Weights of a small transformer language model.
Size: 9 layers, width 256, 2 heads of 128 (1 for keys and values), MLP 704 SwiGLU, vocabulary 8192, 10.8M parameters.
Architecture: RMSNorm before each block, rotary positions, untied embeddings, normalized queries and keys.
Training: a variant of Adam for these matrices, 601M tokens, 9173 steps.
MLP neurons of a small language model. Each row is named by its layer, matrix (gate and up: input weights) and neuron, and shows model dimensions 128-255. Each number is 500 + 25 x the weight over its row's rms, rounded and kept within 0 to 999. Numbers have three digits each. A neuron's up and down rows have the sign that makes its largest values positive.
A block is one neuron, or neurons of one layer that tend to fire together. After each block is what it responds to, as a language model described it from the Wikipedia text at the highest values.

L4.gate176:500480454451525531506513538485487528488486508492450531477484547506475495503516487503459500483486495520456514482507481520497517503461517510492450503531502489516502516518481473564492525504496491527481519492520493516475500503483509509558511444487452468471523493497543490520467463500510536474508524515451519468500524540504568474463539515499478469508525462495528489521463485495506464535468
L4.up176:524522454472471502518465474453528494498474539487532447509480456521524497491533495443500492492526505456484540482488472531469509494508521523485473504489504475522484499470492507488505522524505513507487524526488510527462544500494478469502485465502507552511513529468484506517532508494527512467514532505469487502527496505543505499456460507493506475544532500515551431506493449504467467519500
L4.gate357:503501491499501507501489559482483520507491522504490527505502451520516503507540568512527503498509476505454465477491491487503510500489529493510464496531535506500497497471496544556537475502499459497491533515500482525511505526497496519513478501523552474463463491480465497509512485473467461456526549476510514535500515471520532518505489524495492523504553500532527471505537529504483494516485
L4.up357:493515468461463486490486510487479485500520488503480507499504509512526513502525458521489506454479464518502535465478491524509499494532547490478463499522486545529495501577483480490452532503547474484474473504487493508490523483471509446546531517484467533501505475500537475503514511544497466505484481524485518485467527455498513483473489442503462539506490499496493511436538502452498461532515
L4.gate372:411496537481496475452508501519518499516482503480480544479521493541521493512531491499504514471552499524480494495488498516500541492417486463531492489505533516498467474509436531512488476501525495509488499524487478529501523499532522482534483498526511519471487514514512516527528489467478481492486526489496507485480514531504463493494485487440489482528497473542513472541478475496464528511481
L4.up372:470514490460514471488492512518523515472491541480443505504516459550501521463520478501483527505526516532462492472475541509532532497457499483465482490486547516522471505482489537516455504471509511496456513485499484519532535499472486458511528506468495520493510524526487526497511516504470498542538529520462486487497508520506501468532531487529505503545440501503479489515483526530464574512502
L4.gate399:492468498513440500513514463485483517592496545506459482520513520504508529504469507494507495477466525525488497486504546551489486461474516508484502517524468499506497454472470501522480512458475492522504483503504501561447484499514511476503518515518519473502513485536461509509522510546489535532484533468547494519497506524516567533502492470433480564515515538503474475483556470452483492470523
L4.up399:557496495469478530495479519511516490512506486474484466543506451554496497492527501456450495510454494507492513455497476492511486486488510537505495491520536496482505518474487521548512448485507482531472529493472519506483528515488521479439516478517474509529488465498508494521546514523505475503525485418490466532520522478526513506490556550475494538519492542485493494480477549513506482490506
L4.gate549:475481443456515545479523511491476524562518500550501492458542483486535524481549500552541549517495510498540507514462498503529476502470524511488481507484497449491467517518493513464502459470433494497522504481491568497485534494476493517566486529492529484513494454486561487462494498499535511484500515510500496480522509489443551494502459504514473512526499505520509461487489495514488482565504
L4.up549:519491468539492528518488520495508498506540494516494496525551518526534561537516493542474491470516574516555508505514530501499476492492479486467446543486500526480507571474522551494535501499513483501510510502494519492499509491467513509528512540455473500522542484496526527482534491543535529463511511553529493546471463505505516518492491479523482496498507514484473524494489497529504528516458
L4.gate656:489471509524509546421525523477533504496501545500509525484494461557510483467513496521527463493516536526503510500510473512447539531479498447548476489473502470482492530522454477487490489502509489499525532532530491481497483492537493532531514497521478505456476479532518505538517515507447477464563474470473515473490517454478507496530514535473514507472515473495564497500453467487466476522497
L4.up656:487517529497533521478500549452486578488499467507476493484507473520529523487541552467495492509520529522512523531530541497454491504494550471487446498493491486526523499488476540518517522552494502463468526529509478551464502517511515457512504496444477534462541500510495527542530477510514528492521537506483495509491482508506529533508537535505489549523486498502479456505480500509480504491502
L4.gate665:544488521509462543494517518476495482495511473463506496532488491525487517475529521517485507472460502496478482468504483532452515522534540512527485499500530529516476515570470538516501514504515484488473523548515531526482527510483513495512545503480529494483494507510500503493517494515471458509509536488443482489487518497478526496498523503537499467451485536472525470450461468503476505525433
L4.up665:543486495481522513496487506513461556475503530457504486514480518529458485512494533511507553501491491486508498443495542460495539535516530499500522483500454506521541503523492523548499535496472520510478478490496483449510497527467539468564562460504507481533488501516476525472484515512476495457466520488509486471496494495484558453511496512494532489525498527477556555495515472481525525497477
L4.gate696:460521509544452500501507546478546466514495528487471506528478485477511506495536461489495537491493498526526493514519496484489481510484490467490515500516537480481489559438493513519527503498530440477512482519497451508484495520502465486524508549468536526500485503500498482551564539486525491479490533468461506532496497511456532498523518499504521505540504523487518489467471504505482506549504
L4.up696:540458509427535485464477502486520553490547533562501462548476482500569523489527520490505543469525527526508541506466461458509539524517487488510504529473501482521477525537494483492489482518494520508558520499513500530502538512508469495504493487508503494491505492500481481506498528508469496499511515509552498488503513458472500460496515514491484533515520485488494473484537487494471482498525
Description: Clause-linking verb complements

L2.gate46:521470543521491513488490500464500512524547494492527471530526471455540532494509477488477482489509513482522520495512480473514473525479489478492467441532486523528488485490505477506495493481485472527458499527523548558512517493519498486462537495541502489489499501540510507498533493501497520506461524481521460491491526502489531515502471527551458525514538495501521448444482509532474545499496
L2.up46:490482457495485476506540495484479533488490499539516498498507494502486499420466480482482539493459451534531474475486492496491464499458469539485507523476495537491501536508469549531515513482499533556484496510472478493506540495478496536514504461481551473529488495490539503516465496501525501505483503520484513461535503493513535503514519525495497469525477498466473525518522509482538516528467
L2.gate58:498461466494471518505505505494454493529498509493505437494502470533496479478513437545514486517498484494491433532483542479499497512465491489480518471513514528495517547499482541542507508505457491497488500520469501494473494488483469517519489538480489535496492505514528545500540497447500492500481509518511523478502483523534522539498484471499498473521511494541546483511521462511582554474451
L2.up58:512492494489508487533452457491523485555463518471497483516498507525511473496494522491522457482530506516521489547502523527492534496530543534494492546506552514525512517499520474478548525515535516572504503479489536519505518479502504495489493503457537469496511451476498518511497475491499485488490539528499518524511479534564522514507498492508491502475516487481520495535519533473518508535472
L2.gate93:493449494476478495470504537471575488500481495519505498507464482479521506522528494509484517476490502493486448515526526487539481544485517464517552501502454512495505498521498541505540468507481492468497505508505560497486524492485464525500467481532523445458474498503508527489496523511492498524561511474493493493524502485442500514503490439468496522449461449510493493472509513507506525488463
L2.up93:510469507498512488514501514507498495473486495512478478500477462518459497516519557476513509535531477474526483453520535510526454514491486491494494523521528520486515549476469506542485490499524481517481500513517468496518498511512537473455501496471527508507500495515499510488505554516531462527506535506528439509498454504506492569525504505482526526521514488488549528502532548477457520467502
L2.gate259:493474468472471482479491531479482471528509487490508505455487502459465511421475490507497520491489515545499505494430475477465494495445535504510472530482494492495526487513498579519478505503489541520536509556520469521403491464477513548529532521449504494471502485462511480478512479476454506521503515505523531531486512490525549495497480469493536522543514495469505501499508515521467467511523
L2.up259:508469480493500563528510533511547430548466479503499501510499459503500524463530525525472488506504486446507528525513492484510511492492486492479511536471512496475537513504498454508453457470514509480523477513489500532466505488543528504491523507514513555491465520467544518499526490532540491478457544511510478511440457489476510548501494480553486488490512508455482500499497487523453487491519
L2.gate430:473487458511526518509460493481478474501491530510470472503518490489551476465473496491480501475482486462518503566497472467479474491509503486461492519591499495513518515524485520517509514491487529472504499507452519533506481534499460480480497534478553512488505472495525480533503487477553501533502524483498486482482507505480529504549463502527480517479535477459507498485540489515469520485485
L2.up430:498487534535525492524458550542482534517540523554551505499524467501456499459490447537480526507444491532467500543480499468492445507523500494522500535522510535507492480535457518510518501515450458468501514537508500515495485533478469509516549538499497501489474517520512498513473519486528486503484525493495537528475526513522487491529449534492496494521487482463556504471491474509519519498523
L2.gate473:513511477526499431488497500521475487499489545458488510477488473481492514530483495498485525485469498462534462517491464462509489498476496485486496479512459558528476534478489525506486523483492504497524465509551513523489543517514506528537504506496512512515519534521494464503464528458508465520519529506461481509522536464479505460511517512492521498482475519501504476509550499477564510502490
L2.up473:478490466528471511513496481517462526497526542466562479486536474540486487462517495513453500519509495484508475521514494451440513498461504456460500508523549528521493511508514501481509527499525556499509513501506497515533544488499474526489481520470484510456464488476479546468530501468533511535503493494477504506548504469498485523538461548491471479503503490522521515496547482512487524520503
L2.gate625:554495514487487510495508477494508540501477512505483452492512495467460461452506534545506503544500529508497498565480468492530535522495496541525550532488505527505478538485509495483496518494503455479500501492549506523465498542502521521513480501455484515508494500470480491489523528496530472540496486500517470495543508504503546517499498473481483477476512485499527516529523471501541473493495
L2.up625:477522504510493524508535464531471493460506565496493486491550456511532460495496479512482546553509489525473489514508533471545499512485488495493528471579503504514494505534480519540463472519493472487492514504522505472512512518525483499509512478502483473535512485507482467504504536484444504543487501491540502494512509468507524461474488496477441488496462507497501501502513480503464464508517
L2.gate644:483473504473500501488504508470504504481543515486520507507512494520488507455479531494522487502484524482486481472504490488479530523487564493512476469452504468505503467531493532521510456469478517506507496541520492425444510507486501498493486477504486470498498472477506458472503491462470501527516494496497535499479519504484501501570490482435506512523484481494521516484469525469503506505464
L2.up644:455496506520490515518503492501490496516500494482536497436520573522480466486493474477460452512479504458478468517551485477497514499479511487486546471486508482487553499504540509486507489503554481504503487487520519481464492499549512492506481477521457488464493479466521516486490463488490531508513476545537455508504451496486489492521468482483479473494485462515484499464478481546499512457519
Description: Paragraph breaks and "under"

L4.gate47:474448485491528543474535493444565473517513498513497515492438516516485498496535515473511490496519503450515510466532486501478511520519478472553501519516513484517525480479519483504522507512530485501522458528529497496526473520484487586480498486515473487507471472518512500500494496516474442530519529483523462498539499522500517521512472533508525490482515481496493522556433522482483450486513
L4.up47:519478493467475522509531498488497448512474501512522496514519493537469461521502444524489500482477451499508527480519448551452519498438524499469523491503459509450517504468482491512515500499482496487512541584522441496458484559535513541533544496517484448478464449523541490478502493522485465522535487530438509491489503479463479509483491501487512476495476491474458501487469451486473461489487
L4.gate110:499495458496475552468526481500503476499508478508527503507472497519508503490500496506518526486519517497496499477515478515509488458517507492524476504540507501492489495522451509498495479458483527545509484521501507466483496518504488529549533519543487419448501491507513450518504473493496440518573524482518524489553535508475504527560481470477490460494481483497511535536531475492525524509490
L4.up110:497499502505528472488488521527511495510485532461497464500529527466516505530517476509501505520464516527509542509501523520527488535461508515484462491484511517519484514477520516443486516502476484487510521482560487507517478520532503498518545494474508516502517489544508526470469515551464510481478465499506496521491523488492518438483515524529484482510472504473509503460472528526470511502511
L4.gate246:536524511520478486480499473497482509516473494516564477472516479520519533509519461512523521475523509507470514481502514521534527510499498504476544557503493451496540531520475475494498488506523538466485493485501484499486478495470486564499472484506495470482471453520493505504512446510496472450536533492442502504509485491475517541441503501524520478518509463513478448503511521532461507438502
L4.up246:506547506510444480513544483509480442502550481487560505468471519541514531520484483551437528520480489518473510478492518523483524498491488507502487501511486479509510448464501506531491522486534506482476492460560518520452492501511509468521478445503525481517513508511464486514512495518522489525492513543469485524469537503490516497499506503527496531528502492510462513460512530543471482521485
L4.gate330:504498477514481509521577510481535491473572491490462480513501462508486474494473504526518526430527467475513496491510474503481516489537490476504501491505467462483523489528451487508494501508530519495480472502470518489488504537524496462528501474546496446509519522496546474465505461462495513526522504566450504531486492464504518472525518494510476526461548499470483519495502478483497488492473
L4.up330:498513458517484483522538483471562533510546481502489493472495482542514531480506561504470496479509460452465478452487501511497496511543475481511571459494465504497546514497546438505512539515511473456460489498457537485480491527499505508444494483516494465518514506483545512467474506542539530489541464502500485509520487496525536515475522473541498476452474523502512542525530476507513544512486
L4.gate456:551478455517481509461506491456482492515549497485456504472470530542507494516539515470510500506523495479464530507526529543499480523501507489510499514487493537444481538533497510532474492563510484524477518525488513464507474502489481516551487483470484494514506442521502504492478491482482480543483579497460515492523545498503541504511514485491526525485493539507491489486532484491469467487509
L4.up456:529488515516462510463489490496514458503535508516486465516533519514493479484499458466523530506511520524487502502500483507451445510514521547528489552470475499482496478543460446540460517490534494505497464528449575526514535521484516494469534533571515496469482479553478500468502468522504508511500498482536505531497503490527515506517491480509521513506519540504525520534503493533491498492523
L4.gate457:509487465500504520540508502479511505487527466516528450488483505566462496482518534498493465525530483462431507485504507533508540502470494482511503543538512495493536473509492509504532481502512512495507516516517505488471486499508490507508499465503465483484482480502518489513490496496519491546509542502475496495496470502469501526469508422511492511466517488513495489493519493480527475466509
L4.up457:463450468509482501480495507476511515476498483494494457477523464496514483508510554503491525518489490477477493499521505493524541517472510497539474491501539518481490486506509535545456508520487487481513462526454467529499536513502477479546523525526494460529452469535538515499500513533457456497532514462509525508547509530479519516539491506465484484506458470521494546522504536471520506494507
L4.gate587:487440502517482516509478478476508449486518477506518476470497504541479515514488513478503464517512512503511519523474516501493479451489452536526526498487438527512488519480498497564479501502530515477481535506481498498492520494540525503523528554497515469475485460529493494484491498522476460520504541467488488477496518481516509524470506461499489471497537526490537518491524483499436528551487
L4.up587:516525487509490504478487526454538466493517528538522528486504475471547490511527532471512494507544478504474503514474496504522519503494504502498498498504442527474495548503536472502532502538492476507502487513477501545503515527493524555491506473467504481542469512517486503496517524527522509529489499490518444487484503502518506493474486486465506478449535504512464511492496513449472498491513
L4.gate626:455468435501474508499548498502559482505472487518525534502437508477496525490491505499486553499523479501467506513460473542511517465502531476540530528505512517480515513515522505489502454442480516477506454531497522478464460467490464493503504528481558440489519465492489499479491483497472466504507501544481509481515504526462504507418482490510532489517517515492508497505486494507483491489511
L4.up626:492479573502458494500552483528453489492500488524527496451544481504531476516489477483497484518541495452481491520491470514524485494495549500549513510511519508488534523512480528472490481484484523506462518491486508507499483486499489482481503482489538479531501487501491529477497526492500521560478545519500478538527471480516503519543501524493514531495526546545505506470484493474492493479529
Description: Paragraph break newlines

L2.gate84:477481488486474482476490496523520466475491508497500474500494528513508476474493532533486529514522526486482504515459482501506488457502491478510523480495512548498510530510481544490430485518435479499501508491530483499517473515539493499517527479506489503494515519494518472503527468521462495505521483472540559494498556488497553510506508480480536470520485506474577540489510461530524522520493
L2.up84:498455534481494489511507527525542493482521534480481506494528568544512481464492515520501509466503487534475499506502538480488484501484519464550494508475515514488495521504529509466451491516546450490520435479525460517506493474556503476478503507494450502520474482478519486536512459578487540501535495534495488501481515476505530523500512482507495470437490491494494514512514547527475531495498
L2.gate96:503503503524523482507497482522525479509549507497552489474472494496508486515484518506436482510504482484520500517521525529541502502496500516495515468513461505445502525491501503544494495518505503517500487508532512514501501532584474499520485525603546494448514506492482496479507518499458491490475494525514519531461514507493484496533486465484496485495520504532495500486469482483489502486476
L2.up96:488521517531543479496467489491477532477537518535456474495450499469505483496511471502517501463519515502497508503507462530541512550529499518491505511504490553550492510535499495531505520496486496481480465487517527483486448508518503479459475557516518520493491486466494498466461477486473526471483535482471531523474486494525529537504497484468501523488503510548532469491474466466469458492497
L2.gate213:483494484526514460472484505466508526509488525515556480450481523481533492483535513502509469465496445526516477475479498516501503526461483536513517478468502490496493511496493553515527464523458508521514494499535463511487551508498461507565507527519493530485529501454495519530523519486520491508531549530479508521484504481502517481509491489488491476507471448544490533478474474534502477496505
L2.up213:494488498528484492509475499479493485487520483507510494513506510553502501536467524524515459489498497512556473549431475504511490525485500526521492469492559498528514519479487539494516485505489515476483499474516473538431514511509454519497471474467485467508506478536507511474515508468446507511510485467533504495480494462514535463490499513447531524518504482528497520504525514508480553502483
L2.gate274:538482536459488489497495492503516468518508503499482528558503515511500521551525510531498518463480492465478527454480523542494526506475498456542530493512561554502496492476485509494481497549491497496496501549488535492511487471522502476486548480533526497460494497494476512505486507458436525492559478540519482497468527536503510491495509460487478540466497527506521515502474514540492496528475
L2.up274:503527542509538486489469523527523486457519455525498502473483489500542487528506477523492513488536449491534503535487528538493452517483470520483518546504509535485482497481478500533489471521509519525504491503511488486505478463513512490504536474496532488509498531503462490504490473543467547493487474483501518485443501487522471499492489491502484504468502447508451530517464544522526523527491
L2.gate559:447505467507456465510495499493506493505527447505522480483533485520525565517454480541443483471517504498487500482521502499504513481485518505505495482529476467537468480483487489507464512482503515488493484493512454489510505501503503459514473491506474450524450518462496471478509487487483483475513456505490517496516530495526540452473483500462523506505451529503488483507539523467515466509498
L2.up559:475535495511514503511551499519486494497447504479518514493483538488514526480458474499554499508439499510501532484506494495476492518501498463512484488499563492490501503472477525448502500500488571510506533458552442454509496459479512515474455514532516484502524516507479499476482461437442488487491482496521514542492509510529487510479493484480489527508450524486531473524487493498520485527504
L2.gate622:474474513500469502483528494509493490521511513505482479474491487499520528545525544531452513495491504510490479495501506516512454514489501514493543505499520543494478493518554480479466525494515479477491475514513506495516445510491502488487512500525513506525475469474490503530500525523519515555480535525501504542486534495452528504533474501493523496498510513470466471504480506491512522481478
L2.up622:488495499478483507505510463544502488482481495502519516528459506487497546487497510508481477506478492529524487459489480547492553523515487495479508538479472537471496490487507493497520469520507510563501516509554487462483501533488489488461469500523484529481520508490520487501461453478464577477505520510533525511512518491514504527485546465491518494511532537483482467473506518518503454527475
L2.gate642:462444520479510479505512496512537482494515473508490555476533489450507542508497527498523501528507497473498515483548508530494481452469510509514514526480494501497452485501529512482437517545490495505499473480513481523488490486501458506468499526519486506507550518518475498482529480514485514487515468474538454472518481508530491468487524500511453511485466490481468532461521475492531547524534
L2.up642:475526514489499483517538451570499545495477487510486482432555468488484505507469487516509559512506438509454455497531536513504458528475523501518494471523523507508486527487502512504464520499475529478495467503559466475527503462533493507488485498480517503510484523517499474501523489504491457535460485478519498510568481476522515511481497452482502560489453522469488527518472490498494529545500
L2.gate689:500501499513533500491496511454540516494484528509499488515528482457547483509500477497462531524460480468545496467471473507490484550451495529466523497499524480523498472441520477487493502500468467497503470480521503473486498468528544461492508524532491481562508499496563526446455482478483523482534532554521520512506522502472489491501520476487459520520513530517495483523510508524476418521547
L2.up689:536488526501520495484451463459470479512520470524509475490497498498509496441482510471488524529537502530502515494492530494528457522485534533500475550536505470462511523525501477537479492496450467487506531481520526512504504469460495477499522504492513495478517512506490532500491528516507524543502474487495444504457491503486492514482496519527478516538532497479498498506535516501479488518570
Description: Possessive apostrophe, mid-word pieces

L3.gate451:510503508523493483469534538466491486509499533480551451490481493467486509524511456503491480478476486491511472498491465529461481463479525428487505480514499475512524486519512524515533459513459513480465477548497519452480484494488497476510529485483477493544486483489516453531425531492472498527516506489497516501469523490466522464508484499499479482473470468481502498466481498500526539517500
L3.up451:494515497467503474518516513486464495511524513518497477502515528540455500461479505507497500538533481440480525483519442530519505484510498524535518544494534495460474519528467442414536529492460485505541522494498497533477491551535486498506490496502501448512510500489493500479489546513487507540530493482490521527491500479481541510487503458500494530475509494489483508477452534493477501529501
Description: Sports event word pieces

L2.gate81:535504512509508530497495491479479519509523546473466461497464441500486481519544495502514552469457509503492469487516493548492506501501520440496512454505525542486504548517513508464510474537500526479488489537538515452477539479540505488532519495534454515527476516515554523529521456538500503496517510521451478446499493510514525500474504474454517466496543489516492512508535461500517489510525
L2.up81:519515495463505533506491506465485514447504492511444476513529482512471522518504498464479506502467533498490499521572487516436539528524477501532456483464513549482482492520493479504461543504522461479485484505461499491493516526514501486477500489494472515498458489475504502506506509457470514473507537526510448472484482480532491552483510471525499517490541505501519524489515490513508475514566
L2.gate90:510496534482470555524469489485489470486478479509477532536463512496504509503459510506471507457541526518480506529485500490533481438485497492528506547465503499489518456488526492496480507497526527501512506478514504495501453500512538505514537451498536488503480473486505510460500495511447537513514494496527504482476503510533458500564532475528526500495527541521513494496549484479509497505505
L2.up90:502478479448467493496506517452511453485505513452505483453496484490515516488495481509444485491525512498475484510503501511491497471507522488487482517520482466507483487501523483487481468513483537532501476486536487502482468472478499527502502481486545495509532527480475487527504502556537470491517488493460504486479495489506446502494511504515498513541526481535501508479518489487525502501509
L2.gate103:522494480561469505477555542490533470513461535504486479510461471482515469523544526558518471531443515467504491513521531499500483500524487497450551491502533526497476542496528459514433492468508503451487486536508469468489501484510481528500496477540475506498451480528526502483503484528517472522552525491510482475471502519484502488542445481507497465469540496494531487522511495470469514507465
L2.up103:471483515535507491486499516464516482500487507468480503509520523502473478477546495479441476516490550512496470428502488498497496531498462481505525467466493487484474483491491474505489546494483497516501511531504482478474456513528479505485492520480423472486480543479503474480493520505472460466506463528523491503542495489491492513565522520531450521449507543491505501510524538499525513486550
L2.gate172:502468486505492530499546496488470487474472485488472558504535523513510443519478505507485519479487570486500532559526482512482534493467496437511486512467507519518516486489465495506487522533489456504501523496453508483427530515517514492499543509508476526477508502493494495469485483451491508504504524509539533470519499533542545505513513510504490480499511526474527469480518524504536498527470
L2.up172:476487544493512520530490495523471496492500464442434490495497523518508480525474559503530454538529510519511491504515512472492526480525515523511488539514486498442512459526515500490510494521522511517509497494493517468522522511553516486521516509496511533480496517503470480453482542466507507477478492483460475503449508460515486473486514509503527469461487485528520556498481459513520478496460
L2.gate401:510479495510495523442503461438522511499498524510455486530509443499495459512461527522504488528502467517499509517518441537514513556523559470521528507497480464456477530518452511511540543441526500476515539523505469484474476467498505483488484460509474490456476512492524475466508491529524504554489496506511463511464515496526469543538516485483489527522517507515506487482507468486501515492532
L2.up401:505517507542496536516495474485484483485543473494527479516480533521442475505452482506479469472534515452508547450482501540503481478465494494527500512528501474473500497488532489459474523460484497535512518482494529498515524507482534528519515489537521488522507499512543512484452508521503509497500459468503500493461509502508555536505504476502504522531513519490468499503521503512475523500528
L2.gate462:520460466494481558480537523472509481488496486503564485539505504523486448535530530523513522545514498460476495512516476548492515464502491502515515507518497519513514479511484496491480502522548507476454498530456483523511505498500484469543478538540486503464483479535489522514524528501494480494527502499473465501512508511510536534430495473486473497466509543488490463490500514488492484484492
L2.up462:508511523552504503494480464485493466492538481443504523460513493514494489543578482497512531491526528518488524503549510488470531559477494496533508477537468500519543503525505498543486549465497483496521472537548489485497482519511516476486546495488527500469501486485520484457481456512517450454491539504462505454483507496460491478476468459527485495465520500483523514496496497533522482525505
L2.gate632:521498502471502496524460482490498507526565510464478469498487474540526467480549534489530442525510518529513488440528499568515497548529499502521515505481468506523515497489495467495513502512505538509480504484495507535519500463540536484484506452544494533513462469493484537488483483532533496568539483484494481485497501491520531529501492467497492507484530502524510452502490501536467477523506
L2.up632:497500496499510524480495497462504491513492540513473500529471455504513478512506494503467492513476531545517514510509463543511470488516527502513467528464510502503468498472496522475459483478495458536524521513509500477467495485542506511489482497512500484500470464500483483477508473506513500498522498516525478507487521547467496495534523532501523480517509534525500509496470474496482496529531
L2.gate656:504493533514513552500520493505495489479474561478473536479494527549499533501528476495448479516500498544509474508474487488511499532504529478491476475509553476498472455491506530499498482496508512490480505538507519499467504492481491497481534464498521489510484485493465492529516508537468526510513512456516513464468517539488489520514512527473517482494534541471456472494475502504468488544505
L2.up656:482522533492474482536504505471462492482529515493516489476475532506517501485462473548479544492521527536466507496539534474482542492469476475469508517482473516493482493514517508516475517521481550508514521488508509494483537460537522496489473476510498492477476542464485491501504511509453459489504435513512494464493507480483458490497465512522492466529499461545519494502519509511474530491463
Description: Back-reference to antecedents

L3.gate633:511496497543459503463518530511527469532464503500490513487475530519494461519559561517481524471444516535525547507498479514505495508517516480478471493475486484475486532504489485481461503445494506539557485536472505508492472522568516516520542498532489488462469496485519440504513497480518476502495515481505543476491523504508504480503462500476461502501503496514498523505494468511499479498510
L3.up633:483519529540495516486475492487475451493450489472461467501492506544515506478462535504512500482473559490526507495513460510464496534542494533519485512480485457483532444487501498463450515469527488523504513471494484486502485474507528514472517498483505508526494504516479503519513507490569482451487478492486516482510486504522490528479493437516510522492527546510519506528494502517512508455511
Description: Anaphoric "the + noun"

L4.gate195:519501499476549481436516482529497494518500490521471474466511504494491502518539471524520563518514532532521496421487487516472504457486495507510542471491525505452487527547478530499515463471469494497476503488530525464505512480503467557502524485481492429500477472514504492510479476448489503513504518508502485529529537478491484474470460470460491503501489464500487489524507450508487538540544
L4.up195:510505512460509520498526482533517501499491492540495540498509529456483495518529565487552538541505467448512468522474455478529490459470472465553501495495545499465511516519487499503530494475476491533456488474505521492488518515504487520489520554500506510476460503483474509501497487501487491528504493503536484432525506502491500472491495514483528475470457543536450476508505507511488491563526
L4.gate494:479480424501493492476487492512524495528538511515444524512504520483478479471465464487505521501514523470527478471496505490511513469539498526491486484521506485497507495483504496541463466452471485493470489512553511459491499495489499517541498509457482488473468499521505511483488485497522510514546497491526514489539527569500514505466492467444530481494490493558524544473486528494482540489487
L4.up494:541493507493558496482502542475519509507465472525492512511516528500520488528470550497523515524523486493561483503516537497497486475483486490489528507538565445504464491448543489535516510480522504507533531499509519492499528536510522456482513537522526485486512458507492496458489507487485525475466518462480499502509505502511467510478500535485459505481462518505488504482490542531521498498553
L4.gate544:488515470509512478511527455527495499486518475504526525454490468481479536498476512477483472485492527510502511462482540513515504498514539521511488473505501500515523491506506490476506515460451516546521489504515525485517506500527509508535500516503503511466510516495513507473470556519532498432513503494483505496499499486493474528430512481481485494542508502498515502509494506496562506514466
L4.up544:536464499496488505484502478466518525528471417500530498524504522470466523492468474548500488507487505485534528489498522507463490503472542492482516525454501488520490486490521517542536496514472517488501490502516530513490487509489527509501459494496517483514492510488502496493499479551535534476478543501494498491520521537502475489469536497530524461525477448463520496482507530556506510496537
L4.gate607:437485487418534488452530526479522497509512565527477529433478523533467515506483490538508492531507533493481482543465518492494494480505523476527548479493511509489482503490469515500516481482483496534485458480542453462458498446515490533539506500471461488514477490469525491560474492508505527495489511515493541481503515509518514473494512493541464474480498508513466498494487474481503514521497
L4.up607:486477501518474501497480503491493516542504487531541493489496527516482475475467504497557518541520502532507499465483510530458541516523528473514481476477486479509518495523463489504496514501496476485515490479464477538507468493508469515515520498494518491505499490514535492497504447452531504497507483538477515528503518541461541492461496534529479515540484466470432502488494519541489529529509
L4.gate618:482462527520544496467480483530470479486518513480519464503486552540499472525488502531537456499438489475516491504526499489507517508487486533482534503501527483461530529509513488471513466503468537473508510504473498485515503473497491532518468482529481526498510521545537482492460518457517524533484526487507503525525496499496489454509537478529566509503515448491494522479503469500556519515506
L4.up618:506513468485507493517475528513525480480527495503465482527488469501524480498548507488510514467500495519461510514483493512486536487446469467467475483468494466484511527494495515512493488488505518542488493437489495477530515518480510440518548507551546500508493524463498526560483478504518522449494452529453506489533485500537527492488475525470424456495533515519495458496519482512533576471497
L4.gate649:509525466482489492535475498511464540505541515496478499481464491497513533496463506465534496484502452502497511496499540512510478487539527511529458536502471510514513497492478471500484478490484569509475515464479466528505481535494473511480517478496539485523513451464475524488467493468520550494487550472532447510498507474516476507491530515511510509480525481502528454536516510523470503518489
L4.up649:509521482483524497519521542480501512492494567519486507448462533488497495506521498491490485479476499504480486472535473565516499517522512504543475520488520524497530491489528476493529444482495475524486508536505464487524449542540477470506516468485482487503505478472473502522521494453485497515507526546506507491490512556507508555443547491505509481520477475484493516496458512487494494521490
L4.gate682:490531503476521507523553531439515497500500498532518533503482505480524502474513493525529490452543516494480508463493506502509524533483516474505487523477516499471475500512452488502514479499501504503549477511504495511475521550565463544492502511435521474520499476472468493546545487491521499483544537553455557520474528510465541516484504470511473524511499528484452493512485533492450530519467
L4.up682:466483528578525489498497488523495474482505473499525484487534515486463520500472514507500463521536512501477457498520535545491515538510496526492545509461504493511491496490506453520481455490494498486522525466474519514486533529543471511467514494511516457531502488435524518464502487482521490495492479479516530506525498549512490526486486454520473522531469478532487500506479540545465481486522
L4.gate698:472444542517490507494501465470520501511490479478504501498539487496471480475480513482517489468524522438467504510460506508514475534490512506522509565475456497519499504512471501512497537494514516557517548497469478502442530519477495508460527498543541481473459448491485556483513496534443476511546508458482479524494502510534459532472514505479526523509477506522535469528474479469524473484487
L4.up698:487478514488502541496519473531493522459495492474487468531529466493489477534520440493501508500466487508486532469475505550500545487506477503516495501490544456477509514501500461497485475467521500496454465498447501528501518529544482423474487526537474501461518471520507468493497469507469559503442478511457511520486491555501438468501490427477453462504487532533554531483497477565501494527523
Description: Apostrophes and time colons